config = dict(
    init='normal',
    beta2=0.99,
    weight_decay=0.24,
    schedule='wsd',
)
MLP neurons of a small language model. Each row is named by its layer, matrix (gate and up: input weights) and neuron, and shows model dimensions 0-95. Each number is 500 + 40 x the weight over its row's rms, rounded and kept within 0 to 999. Numbers have three digits each. A neuron's up and down rows have the sign that makes its largest values positive.
A block is one neuron, or neurons of one layer that tend to fire together. After each block is what it responds to, as a language model described it from the Wikipedia text at the highest values.

L6.gate1118:459540446559478432492542508464542551507473532515469458448510460535491539491495441524422494522506525429468480517426539448522476484557456488523577554461498478530537483482446538506504502527526568473439573475453474465546472506488422500535510491438493543606480522443522451477451503538513497608
L6.up1118:488441536453455540550504463537512520467478476521501425496538549510538417514515470489515476486518531482489603529523522502481451478564557492487559474488497449473448506475442455574527493585467490505482558491559471483493509518482572546481518507483484498471471540551461596488443391509468525481
L6.gate1852:453400539483519555460578442472492526488536583463457463502473521464574499450512429526448483573557442424501514476499419477467498546562492517537484484518464484466494521572519425537466561532438530494484489532459479556492559455510494521534412583541532541488495519479452452541436482540465548450
L6.up1852:502473550478474500487520504541477505517469472511473494552515494429599538454550496417542461511549469525526501475435537496441518556447495520395463561487453459663495487580444531399534513492479501465571528514489549455533447544538473470509488456521480398515465414509483509537492468478538474495
Description: Mid-number digits. Trailing digits inside multi-digit numbers, especially the second digit of coordinate minutes and seconds, e.g. 56′5-7″, and table values, e.g. 6-4.2; also inner pieces of split words like cor-ro-borate.

L4.gate800:479565509515501495506489513540489556472496505491486444477558413421460504443582483621453489496493521482514507490405512512516562504469534464509524475510555535499553519474553565550577464589568523549470423551460495474409504553503494544517493527530508528546543506528454535522522483466592516509
L4.up800:520456478499394522502458493449503567530523453381529517534516452452449512463522507527526422498515514525431483526491534502504537483487501516466504517513412508454486556454499484466560487482434504518461547530452506534482470486453509589484456461464484507493539465466522552516494521511571467536
L4.gate1528:501507490473514537522491463447526456516443493533520524447494518488445495488537514535558518548511502500515504557539537499553482501508540590503471497445462489480502526493582541493508515489477479454477448466446494506474533499433461499447497494506426491505447577439440463472442503460531498460
L4.up1528:487459517499492463513493490489456482568535492496479525482491515458481528487486488522499503468493474535563456435536506469507514504493490484466524534468429488433506446496466496594500438529491445544464566522526480480529519470496447549510533443513555470485460508499521510503500568466545513512
L4.gate1617:466632524478504536465474391476526471462532454495515459511473519477455553509477491524521581479549494398503519432519513585553485526507520507500474463491543467536516496537488520506488526568461480475513476548485512500458546538398474489504502527532502467575467511540485505530465501514500508571
L4.up1617:510528472570514548507500458437542506451461576499516442478503502527481507513467458594514567569481532512476467539493501544518519509380468571544505535535486530485453516443527529436452512542414430498542506475534513566480474502476517547540487390480488471480485524477499527505540457481472497542
L4.gate2030:494526525512480428489501551524455540513415477453419475424467514445493525530521518502595547491492549510483507539448475514531486466580509562467527486473406480534504442453541563521536501485559537454455520583479539499523491555494475558498516429507506486518531531462518469542553481567468563485
L4.up2030:462505595468472538552468484472519458490538543427540489550556515497536496526482493543481523466532394538555521535518531453473464474522490511461577523569507498475487569539526487501471531526493538515527516589519488488515519531445528483473501505475506563565469504521519538599488466523523447515
Description: High digits in numbers. Digit tokens 9 and 8 (sometimes 7 or 6) inside multi-digit numbers, mostly in table cells of times, scores and stats, e.g. 50.59, +13:09, 109–103.

L3.gate470:494503498513474530412521480471489552485503527573535517522509548437550492484532531428542484524541526534522471526492461465508540507470517491514457502511485484511557519448530508544470516475498451459519448433494491523444504447504490489549513488474499519549555437544568492535465483519547529428
L3.up470:501572438521507517514430524465486471482537496518506518472470506472493619483579450521469440438471534459530515554535553484488508488534524541467480478501490541467474545548500502482534491502467542517514515488525547469588506503570491546489506481552538442536543532409431627488451481458462463519
L3.gate497:457477501530506499537463509538479495439440433505581508456417523458515474478578439493485543510447433499417503552583580426469566498553479573492493513491493506446503464520506495497436483520501454520513481474539495493490597515470543568453532514447550519534468409547483491542485492447451514457
L3.up497:488513568538518486563427474528492485525561490474518450467465610508467515503525529492526517598452518505431499495510527499501505513491486533584493458457581475475585460533534550528543530481395510527485499472474517422503495451496482514540489529558513550507494490479458458479458464503477555460
L3.gate757:458478561470506461488537476479541538489495491473438404475483486552528548487487505459565531508559521523474538481474559594539526480585547488463458509431541516503533469538502490541521517522452525496491543573453504465506509551512484488466533573528488616534528499526552530442516524527547503510
L3.up757:499547524566488540459466544495511520508470537557512493521497411527441473458547494509489541477504515468526462464498492558464524426471493531484469476478493437537509452463465454447514515493472479550441527524541508529508503488542467556502393504514501474517488441498451553486480465595521444456
L3.gate929:500437504509528460526553537469491529541569473519527522491477475534542453498518487548500507499537476548444497566489481485532487441475527563527523511482472485545548525414466517441485436525472465484546458460501553541515469480509503456465430516606443622508559497606527551502521463546511574544
L3.up929:508514508400511541490534506432505440543446448482527476503536522497517519472519525486554530558544522495431588509493551524552495516474508557512531581562475543502513522511496474448476526497532499409534474542478465506454543442492520488444546474562486465511523468531454526449501521536529507488
L3.gate1180:454478459508551483523553586515533531461483461538454529491518455447516487415497555468538580577502457471515497499551432479554525480481493499503475488536443536471516431600490479476535490478521521501561530520481442495494522476556426489510486560431527543525473538524437519476408526473430481520
L3.up1180:492426496507511559456501549464560471517512502531479537540508452516528494440568473575520478578502536484539467547534494535499477471494495619516526582513431494480594554433501485475577498532512516549498511497531480458457506500556499498517508528442440477528417451557498559527532528525462492470
L3.gate1544:444424445475522461455556497507470519482456491464510491564523541526454523448507472494489566549529495512431583464525501458483578446458486524606463513504500525463471497531491561501474509467514535484513470429503518556556520464479510570465615419542465469511506510535508517527516497431577508562
L3.up1544:527385483489471548511577490475481494540577479409541469514543486542451530562486532484547453476468455451411533538394388539469466461532493598568476537492454506517481607454500536485542477500529526459525478436468505538552478432503521455488521457531473512438487449571538467492470491464506558522
L3.gate1735:496522459491614502534549488485578463466518483515574529520552519535451505403519487545440496464537460502560526529521485515439501467497523447515494505492457465510509549498497464549498472489490561478499506495516502512468482609492482484508549485538520486509487469491473536567449513614532484496
L3.up1735:480520474458470508435538513439497515493502543517538550495520479462505452534567560506504472485480556523506490541568536570518510441502495484488534475464583553509536500512479511473569489513489524503492540445495496448505467478537493528521483486524485450576477527489559483479485463499460441461
L3.gate1845:472513573623473505492522433481526500512522505492461522518467483483496518534561492522459474537543523442531578475508519523517456559465485538514480451533484533509441495546490484471422520504453489539489492542387529515481448510529433447497415506499521474529506559489491497542404460506504474488
L3.up1845:523476482452502528474466481445553552492454516505478449587469531511506540504497501504421438511502426489491464477596506530547492473438473461478549520483532511464511506496526485519548463504466532430538520548413493506497524518523515500507500525587496484573507513471480474498441471489455483507
Description: Metric-to-imperial conversion digits. Mainly the first digit inside parentheses converting metres to feet or inches, as in 690 m (2,260 ft); weaker hits are crime and legal nouns like body, charged, trial, life.

L6.gate677:459499628531564423531497483487505523555481580505481426462534517462517500565513539505544530590522502461529550511464455466450503484492510563466498490466484539514472552545516428570557421535420526540533479496557503503504525581559491535480429496514505478536455405453535430481393526473459484431
L6.up677:512475476501513501541479480424509495565493484522419578493468536514513404491451471415490504504492500436469533462496565465499513510578479517497482522435440503520506504555490567483491495452518461575467419460519487454567508449501431402534491533502496575537503512554508510514523463446519467490
L6.gate1481:508464574429556560447488498494502576510522565557529533495506512526440528524517588508517508511532516501485525508541505484500508495457505556490514385489496472514466521516531504499479464515533538549536520572516570533483619580558467402511526452498470463563483525523511479495479584501480485473
L6.up1481:520454526489511501538450539471475498479519535539545495558498504522507484527465553560544521468472474485533503470474482521478449517523503454444513504532488464483526480554533534483525472515530509486474523528524560483565496503489495427556505448492481497538464474539474435461467523526475562422
Description: Verb inflection endings. Final inflectional suffix of a verb split into word pieces, usually before its object, such as accompan-ies, fix-es, surf-ed, trial-ing.

L6.gate1207:463524503461500547537496485460497516575519502566435445484488517486424489513509508481499483556481495480538502471514490562540562541426543532489454479515533562469489506467525529573529579510481512453482469487527541517487524512474511460513402525507578523475502494496455465547546465548452458454
L6.up1207:508592521483540435577477537533541540464548427542430460529402505486515501542447443484453463502525573512526528542514542576507464515515522501451445450491473486505469509481512446548503481539577519514471496557520520480495541552496483564530520472450498450448490518438560517484465545571462586562
L6.gate1387:456551563534620492498476452499534467487506442494484475556479532484475464447525501498459478484491553460536555478476508539478498555505480570468465484483496503485475481565553413555475507487495524488431382456482474466495531449495488503535407488523532517497499457535482492533591500456509492466
L6.up1387:523529542485501559440493484423464537538492495574457524510453492485464508507584487568519572473475454558428485455491538516430485434462458570573501473505559546464530464484528561454517474438479545447473441509520494411531495542465537566538465508474473489494493471501479420480532531518488529570
Description: Second-number final digits. Final digit of the second number in a dash range, mostly season years in stats tables (2006–07, 2014–15), also game scores (113–132).

L4.gate108:485476484512478493457504531474490526489413600478543492527520463500530521390399461542487495517507544480584431504513520497500512503550490427495494491554523477449466542510482568583556479537510486516458450530507451520482523544466497498529496507441603447529534516521509553468542515538547484452
L4.up108:520494462509451512518594506464473491526558486490470502534575454480511508506470491469529433518468486511518565514535482481468502523507549538485515538525502513428573472555481478523521514480538568547588548497436499539572486511492488479416496526503517481496483471466571475551438433500438508499
L4.gate1438:508524483472439500553487542470468518505500514503486564567499474496403508513517485446575419489487553434455440510531485506478480548518507531518540542499521479492529543544515479417529496552492495480501488562420500452492493450500481460522539526517533473500505479504447507506495567477424467444
L4.up1438:520510511551522499484591566497517486478522443503467494494488488514468505458446585440483464545469407522449495445541449508472578476428507452506488509478533478476517466525430440490525525554578466457491472539505485452489590517584478505465460496523484515514611448490485500490389494478491470479
L4.gate1556:516493545573571493457606473497513592453498418478567456536554423512464527538487502546536470555522464447567442515485472472496467467480525509440550547496462421488483477524514548534556501544534406467567462558484438562507547501412407498466486454497533447492439477514459533565508477564541471447
L4.up1556:483555476551506448472510498515550516482523522460526421565498472437537456519531404511519499505507425495472507518556475468495494564523524571439563539569508474486447453531526559551551551431547494495526508516469556538438401461487471499414531474533389433468523474534477460458480501482489489468
L4.gate2065:430549464411492463500527471539423514450431476499552470436504505512527471530468535445511429501546556489546521511457451503513513494483529530422474499553488500476408524617504515521510570535517478524499455575499452476491555543488448590377518527511498511505425485476492558548474532508518503458
L4.up2065:493400489496543511492475612424515481535453425522550507467487522478492537564460505606560482456507468477501487502511536553518431444568486474558472536479542469487507525562524525495473552513420458484504474523537421539523589532457491515544538527582500525486517487436500478514496526540377514477
Description: Digits inside years. Third or fourth digit of four-digit years (e.g. 20'2'1, 201'9', 196'9') in dates, career lists, tables and release details.

L3.gate143:452412465502524581517480487493488434438562478508442473469497444500553463534566596423492520439473482466525511511462517480484543525489523457409480485467448517482482442502543511493513411402452548540508447534502534622511522527470443539478431498543562502499460515544433525524503531574448535528
L3.up143:529457500540484494540481474519506495467455503523483503483464460509491509553487491478618478496505487487545497469517546449454569548472501539521546460492519474514492534511456421498460499536497540519526469438497527474429496517500433543512465556484524544480517528461478576572401526478526507515
L3.gate394:473383545550525491479555449502444491540477539484465515473520522530442445480531515453540516461504579458562570563533595429538549517538503520522486472434504498571453482496541465499543528521483509541504492483516463519454548595445484521474576438460537468485547441592504550485466472539505496439
L3.up394:521514558467545479451489484465520460476537485532450465497426517534499515521525507627529519535549547531443549499507439510550567503533507459486461499498506549518519512486520468494559482493451508613500464485455469563463502486472491513443534438450493512432499496475534418533445492437497497426
L3.gate403:495510546535495437492496504493469487510521489527498513493542480466499494514504537438562462524565504515509433583529428550524506512428470482482528465490489476519520480477489504461473532513542550533502446499489555524490567476555459501468469515556504477490499440448513560516532489527566501449
L3.up403:507473547546507488578531455560578491435554467499495522581434420556496456513474481439485524443484513520524527545514461509562479507578511418478583486505428504458506478487479526506499513441497442494527505457498512440546548465511467522500484566465488466509471472434495540510555477526472517509
L3.gate503:490491556512550378441513538543577480505518528434515515443589476445614518549534475477540470589468501505553512451498457474508509461488474540495486503487460491507483462456588531577519493517516547527538515533580557550431476464560477483480519456442535568459534436545471530508514548578512463457
L3.up503:477521521530519466515474607553495526472504482497475504449522476515475439452552499492555437490501536545565522504508482435567439472528493497531512473533466453527412461519568574559510449545464533455540515511512519531497527523484489546485478466441541503549467464478387514567509542597525532557
L3.gate653:435520529532526509437508510464442388481523521528442576440502502428486507533482442451552451447440462519480517483547499424491494503511464509483540386532523479466525486471516513517519516487465523494476560472486526477401479468510459489533483487535544515542480481565459540562510510475605509469
L3.up653:551449525496494466487500530481571515466458531438576493523526515415468506545512506562507508532519466473557474586492502494503444471517497455539524517459518458534533507491492537545458497535541567460465489494509498484499476518489497482486532497562434538524526497539507509475537611527462490432
L3.gate689:486496521537444482548456491476467480491505530499494486497538445425460439403445555469477477499545533521474509475475454488561582419457512498473476540557423492457447480554538546503474491485447562453435415520536433507433563502574484545489395567539463516492414487539400416515541428502580526522
L3.up689:571478591484495445520534459498488463570495476503506512532579535535516493493463457491495518565469485494479529528436506557558482517443517514400454490530466447461473432489463486435450370589483496506574499515475554502496499537541516515526508526539517544462441519437434470445520519497543541484
L3.gate960:464503555501494485495471476623453430572438522486564530418437553492513487541565482470522486504537521474510533550492508502497482456632486429537493481455502467519564483523505539489483507534482451468503502471562506523500477529524446504513522507472446500444579542522517518507534518604444510475
L3.up960:504472475469520470542515522422439522475536538502462464523544521461587547505448526485434453505478508465462477489428535439464496486514548505495511513534508447517519505453470473526524493442507544477535522512501504465494466529452459541521546538561508424531491476453545543452534518456533532471
L3.gate1457:457490488525471455543520455513442479528509478496493557544543558524475523498551506487493519548497503444509532472595478458541507487419520486444475456495508499478522436482518489517476485545567542485443423526472475507524459519473468519505595508450542480481495522561515538514475533486469440558
L3.up1457:525529492514503477422403508460537516444477536515495448545480469515567489533522514454528460544512429481495493480521459441499485508546502377501499500476410519446505471549502447442500448491492486523468443513490538507471470564505457549452512503514488557489426448520489464392506520464444543541
Description: Word-completing suffixes. Final suffix pieces that complete a word split across tokens, such as -eling in remodeling, -s in woodwinds, -ed in repulsed, -ment in repayment.

L6.gate851:490502490414533485479528488507411518527484475493490458506502506531479539520503479506469458491523529507454502459496498455423537497434465482434607492498561517543498474489574584606472544527514445508470446561511470400484554517518469450479486500481580452490520490472440516523497433465513482523
L6.up851:511494498445495499466492488530497496591546491522514500559512496485539479531459558517558517501483520518450539457508512471546535456541462538452439510507459450517451492524457529495375587428404545537475494474542551491455523483487535528563463483524499528505487524422538547461486404442459509494
L6.gate1333:438509498508493540501528446520529537542435563566467500530557484496527585483516456543544513489506491411521485456528562532522495487528449472455509493560474483532491485571443530494521516504457502464458436474518438442522528466474461497530508490549525536559464541517557454424429496514567482470
L6.up1333:497476478532473550539578477444510463502489493658469499507519562478419533521508469490547519508475553524590500513507391529474492548481517486534561499547353499430406514518486476493481556513417474527455542521495482497510508438476489511494594529535509506503469491462540520541494544468617450485
Description: Mid-word name fragments. Second subword pieces inside foreign personal or place names (L-ás-zka, Bak-r, Ts-uj-ino), plus first digits of metric conversions after "(" (150 m) and "in" after "headquartered".

L4.gate149:480534531535549552536515471495519521516479562533448480534554426418516448534517552466490416485474455476458460470586470443490477537449438560539444494511474531525494512553507528514449573519469444500470499532470503509567494500469499477457537500485524493497525491583489537582421513494468507571
L4.up149:518493519422484558501519547474505546441513435491524504396500524510572573536430529453482498488480491520471496436479576475528502576515504463497518522411462466497619510524554476481506542535505515430538470468484487501512469542510484455521540501510485486516564485545468475527476494494481541576
L4.gate195:507457536518548514500476455523518467456568484473510476504543508422525507460488442418533524473491489512462519522514516500435473434464484534515461438460475491527538487512451606565553461615446499521517438491544469472486507495484466522485479462491505416578556446508422511552553464526560462465
L4.up195:533512466459510512530415474487522538512499484394473454507577611498449484496487511490480517479506517501502537526540432436526552497512518461548465500485444464539445472548538497459550512523516568478500489552535544563572543481504540523480498471446482464461524455524534505572503518513492442506
L4.gate889:500495569559476519531521539420522470460433532512467488547479558527566469498497496512519493451502522498507601583504492509494481529480527440489537465471508475518502400545480504531500437503554561537509405522504548532596493520386481516467508371472466472487474469491461550500469502496520463578
L4.up889:492556469411475471546541535492555490438496523506541575485548456521525475516479472516543505512508541490465504452496497437462488589499496546496405507473510532588454484585538529465551483539536502572515494457549481524506481480504484482491521430447485547453514561580466540545499476493571535474
L4.gate1809:477536542498515541507469482486517513460487533486465461497472502418479494473578529513473519511522487486482555550535502474480508544429451587555484484458550559504535546513448528493541549554477478496589509545529544551471454540486431480579408468465543479448508448505523486570497495571544440477
L4.up1809:506559484584505428534474538541483520485524545526498550467534495502478420461525517463504508493513474469486524500557492484488466526569556517492506519447500534491477462593422539541497461450522429516494592503472459561503477520496469452491467473492484464439427530491527521512502528432467561468
Description: Main predicate verbs. Main verb or predicate word right after its subject, often the final suffix piece of a split word, as in broke, exceeded, disapp-ears, soft-ened; weaker on name pieces and "of".

L3.gate308:503494473559520552456497443369566419467521538519479509488495459444586438523438473531504505498516477544518531499553464476530547448430511497602507550458508530437509485471530556520457486527484513475459482472547494528392472557488553531533458483510435547542462547497521521391543563555495513486
L3.up308:517481546505488480475469540482429507505454490487574477559480474473517473455473501445534528545518476427456566600480524576549403455500511464468487439536522471433487500545559518533432551446475491461515571453529534455489463535510511523476451537523511465514473519463459396556520550496491558519
L3.gate424:418505402498432484508522562453480475595505477522524511486457500523516480535573541510499606485532449601554531487600551464494471496532456497517530459502452499497529516484503581500516490535419436512473502362510442474507455510562552501530481526495450431518503460477481481490489477475547445534
L3.up424:510519426504475445546470537447484426447522513424514489485482503524434442522530507557625434457487559487506548522515551507446468576451477546473515501518486488441486510454456508521506432561474460514449452535588519489433460475554516471508568420474530544514555479521445487508513505412573525432
L3.gate638:464491509518546545561498484556435434508500493502468502462566533498518505461484535448558527554496517509487530565567488542500558439448549566490507515544511490481470461486458536548528431544406448534448493486530516437473540421483474526507495515559531517550485466496467495490516591526490414441
L3.up638:509557536520502459370459531493533527438508542514506501553454543481464457546539567530460465536496489399591474512491520484558458417480470518477522518439520468444434464499567544461471524530444464467518535434483544496535542570530496566448511548414545523534444491556560447485535487592514482482
L3.gate663:443547461456516510474450508438566471492462508539444537538544510459490486499435520571484534462453469495470511516502544513450476505463515472511533516466505523504447471551463584543540522535551460503516526468593428420524532491549524460492502450498531471504510435528526596510521500476537517443
L3.up663:479436513474468517524456533536521443461449504548507538519578481459490498484418480558545451542511534456517472475499512494481479417494494550537529514520512501484514539500471532562464471592490534467459528480476425478440486614549488575468399472481518462557504522527546527526451493468450577495
L3.gate857:533494509564494465466530504370543505484512578508572467504548488503488486482462511525475502490512555471497519523488498460434562516579436532519528540485438481450522601430571545483448510528463485504481438541463552531457509489475434519352426447444507526492484420511529497461500488461445449472
L3.up857:472518528486442477463439475484513420481471513430483414469428516481468516494498521492531532458496534489582528461504534473481487477418532533430433456459542475468506542435477526558511572562468412455431468552496501528498444491450473534529594452465499483523518525517598605504519427516556531504
L3.gate967:460453502568469495418458513556542504537476417534515486531427454495510499481521526511523454474444500487527462475495488530448479510429539431515496481445491392396576492500536580463493411506440470467476512493455507614507538489482490526512444489551486547570506515494531529442502493515506480474
L3.up967:503538495497507573511504459510571491513564483487407486537462515485468533507536490476559535556518534446461448484464477470489473486465562580516470496514470450535418580577512444512533514474536510468481523453586516480516528546468495519497483513466521529517467491450467490570519464489498528543
L3.gate1143:495487583506513492516501501506468508435459558511537488534466471560538563485504503546538464507516420581440451500538545517557517476454533488431462467404473494446509512524506546525499530486486516439434493525494487454467499521518462518494421538492534489539506462434453473437532379579492466507
L3.up1143:467544448534509534515437453415499504494432581465562500633539539512516573417550557488429519556503501519450494467512477455554462493519465527496547504497472513449496496550504492508565532476537530541457558521543458424501540528500435455468437453444503552528561524463449472508484479488508353485
L3.gate1523:449566444496477481494443499501528535499515484471559400434500560489470423482508497515505478488513514511503571487560484544510547521488478555479525501486490473439544588533558562524499489510484501554541493509428502457524462545463518531525432521578490496549476509464515432465427535534508462501
L3.up1523:480513529538522408500431578489469510559518511528517476478551416417475405472543497458512438514523514533470478575497540493502448513499461587454516494488483597472467541483469545548499439549578512491485460502453519513471467519538515471506439495499472483507440495478520605546401507549414503491
Description: Mid-number digits in tables. Digits, mostly 9 or 8, inside multi-digit numbers in tables: coordinates (26°09′39″), decimals (.580, 57.95), scores' en-dash (34–24); occasionally mid-name word pieces.

L4.gate216:512458483528543509500530471448420494527443528510453437528434438494526515517512527507493505506514489443498498512507552481470473583455506498498504519564510446405561477481512503414524478431514565522472558495504498409465489507578522533503522506515508531473524536529507524515510486489517478510
L4.up216:524493511488483531578486505518554530505540539500456535488383430475489465479525502480467525519552601497483555508451487523532490511514515450430518503570518579534468514499515491492500526484579523417449456529489490603518415603528497448511540502539525532458513500488478485491535494504523482526
L4.gate1040:487484413426421529521520454453478458513526449524503519511510504478600501463525508604555432468497471421517544436509534492558546480428477525509446507558512502475523401556491562563505472540394507496504488564495511442483515480585478500465427504427558550521492484568489505520523528513501424475
L4.up1040:491474513481462468467448554471490518526499498521443464431498539442524550566529525561469502413479473429521522510453531499475494552615506526509520533490471502475527514511469546468526498561437468424492560431468536555468518502422496503460514528543482500570558479478560530386508504480482408516
L4.gate1454:498446537419554546560520508475447534478487476411534437567539516533564561413409578431533519539476539477540511520471459528508467466504459538515477493431558523482527515550487510552469536449409550464447558514516468482455476476521474490534453500491485516538485516464476510533444518468442386498
L4.up1454:470487522533542501496594464518482498458489519554480570509494573427490480523429485571481526512498539452457518442511465513476504487459520495575450421461510452541494525529488509489564546540505474470513521507493493520451453505476516491468529534437434484568488459485506458509440500482503553511
L4.gate1680:480501453517546438471437487576527490570446466437563427547511451515486519467467498493497458465508530462461462546524514519464566565484513498425562577471507472455491499572500494603510549477459480471562504567516439509534495532536468510521493518472469463473452462563470532499455488489537456502
L4.up1680:469491475491526502531448518468527444538542518493494492552480486488557496521535456546449414503496526547507521573551526460491557486456513490489427539471472549509527456525587463500458449466426573544471515486476519552455520570583504472579499452449509483517470509515525534506503478514548485452
Description: Unit-conversion parenthesis. Opening parenthesis after a metric measurement in infobox-style lists, before the imperial equivalent, as in "4.74 m (15 ft"; weaker on digits in scores and coordinates.

L3.gate524:434504489558559554526466426519489494463488549467528537514553524469449542468498528491565471561523465490473590476483463503551481477525505491515427500506508505474502555558484490503556499475528586494536521477519448541480547460502444496499506525517532540534449466469492419488492512539435398440
L3.up524:463461461455526565520487551432504453548506462534579431471495483567502523534438476465502481545515503440523485511426483497474528555456478526526522491459451469538505499537519497443482498501530522538526495524499464537439516432488466438560477491482516507413496412552477552539531492485487502469
L3.gate541:487575505469487510543471454548485530589536493496526472496479531544454484531519478455509523550482482515526568483517491557517494549502510520453448434528500482582468495465488585512516563461561508448546439531490525579537463450390437453434612525499489407495479459507475426550562485510485479485
L3.up541:514556526533450522557552522449535520443574564562531549484516546517478462501462498527549456543498463504487527565542547489607451487523575467479508451538508522500464569453530510511571423480415563423458509529489539499446473571491499461484546520524491500471456481470487405455530554465541492472
L3.gate737:441465529527570527559475450482457497470533528506527485502482484501508469480485539440537474520563600523569497502526529521590537409407524518487527507419548478473486532495486517492522577541467497471502501520473536465449478487447494495505532417505462495497447515495422500564515490392499529477
L3.up737:511426434480492491489438511517518457466537528482482513552478472530505535472491374490462485495556465508529524508530485460564479499469496505466420508507429530538510387481527481498462490474474443518465454529554457450524495469462550493560522487505515508567526498540484503504530515471449468508
L3.gate740:462550497483497512473489433455509469470465512528456594527476458450542519499506515529495363630523518540546475476467488511491556537407451544455497464473521471526539447520579534437439383544541484537463481502495505526442434545521494496507532475526541424552531533555427503494507485523426525542
L3.up740:506486550501529507456453463594460505501553508506474501510504521495547507426571493522525537500532580452504557500467548482553431545470503552507575512527488505498514466540555519492538532502433489456470508529509489514394505512498474471488511480532507504533482495561463528475463491543465499532
L3.gate1368:510508475445512472454501509395502435492528463504512525506518532486498499573527511557510454521484450519567511450555553535478495558489507510449497501614550525510494523543585499419462491484494483518534433570454513435524444493555501509515433495477524462508512482513559523515457466486461458453
L3.up1368:525457502504573551491520560498477498495471501505437533463511520484512504482476459512518415534512500475516458521570552503469426479480546471503506488583479480533492514448473521517502497467435455449493443546494429478448386467544559575548518542478500509478483512484457452509464498502516519495
L3.gate1384:461504500474515583565476426505488475488533486465490439474445521467486540422468453519508438479489444539462467471593502574578463486425541520494488500477473481484497561515561545500477514528486485538533517452452493553460516484462468521539528491492554477522545483466458498573485482499440455491
L3.up1384:486466431540553494523507479516548525470508484450472507599544479481500532521531510491546461466468479439559501395571509468503481464479492557476542483540444490507527448509513494504481458456607508522492495494507403493539538474424460453599547479475464473512425495486484542494515498479495432523
L3.gate2040:466459473533532595440486426434480546503556539465506540474522556414510506519482514527464474564507500543545512536531471565557522482521483514483559543571516459509516488486555527535506469543551524544528462483467465529496598480512444425509533467515487484465498484586464412588534480541493452521
L3.up2040:498455484512460564491525474508511491483483546480530468546530495475505468502411525576531572524445509539490503537513445509576502513525480541429480596521471461501559525514538386487497529515565524445548477478512501528459500517483503521480487490543496492430489527568494481513582420471497431512
L3.gate2080:483525527470472491473467520460452549556512513549418470491529516492455480452469507489571459525518437509562489525510491548555482491573468535512471487526491481387439474463505583519489456504557542519501427565581496541468477470521456428465493517510573482508500485458581502607376448505500567510
L3.up2080:473491483396473425483545548536531480481537451477549516560517475456414529442415517516410474554486464549424443563468444533484475483468526454443479453511476469545480464419463541527519530497573503472458521536534436522471472592440486492539509532516564487517502471534426452563518510543496504489
Description: Year final digits in lists. Last digit of four-digit years in career tables, season ranges and dates, e.g. 2016–17, 2024–, Population (2026); weakly, name-ending word pieces in tables.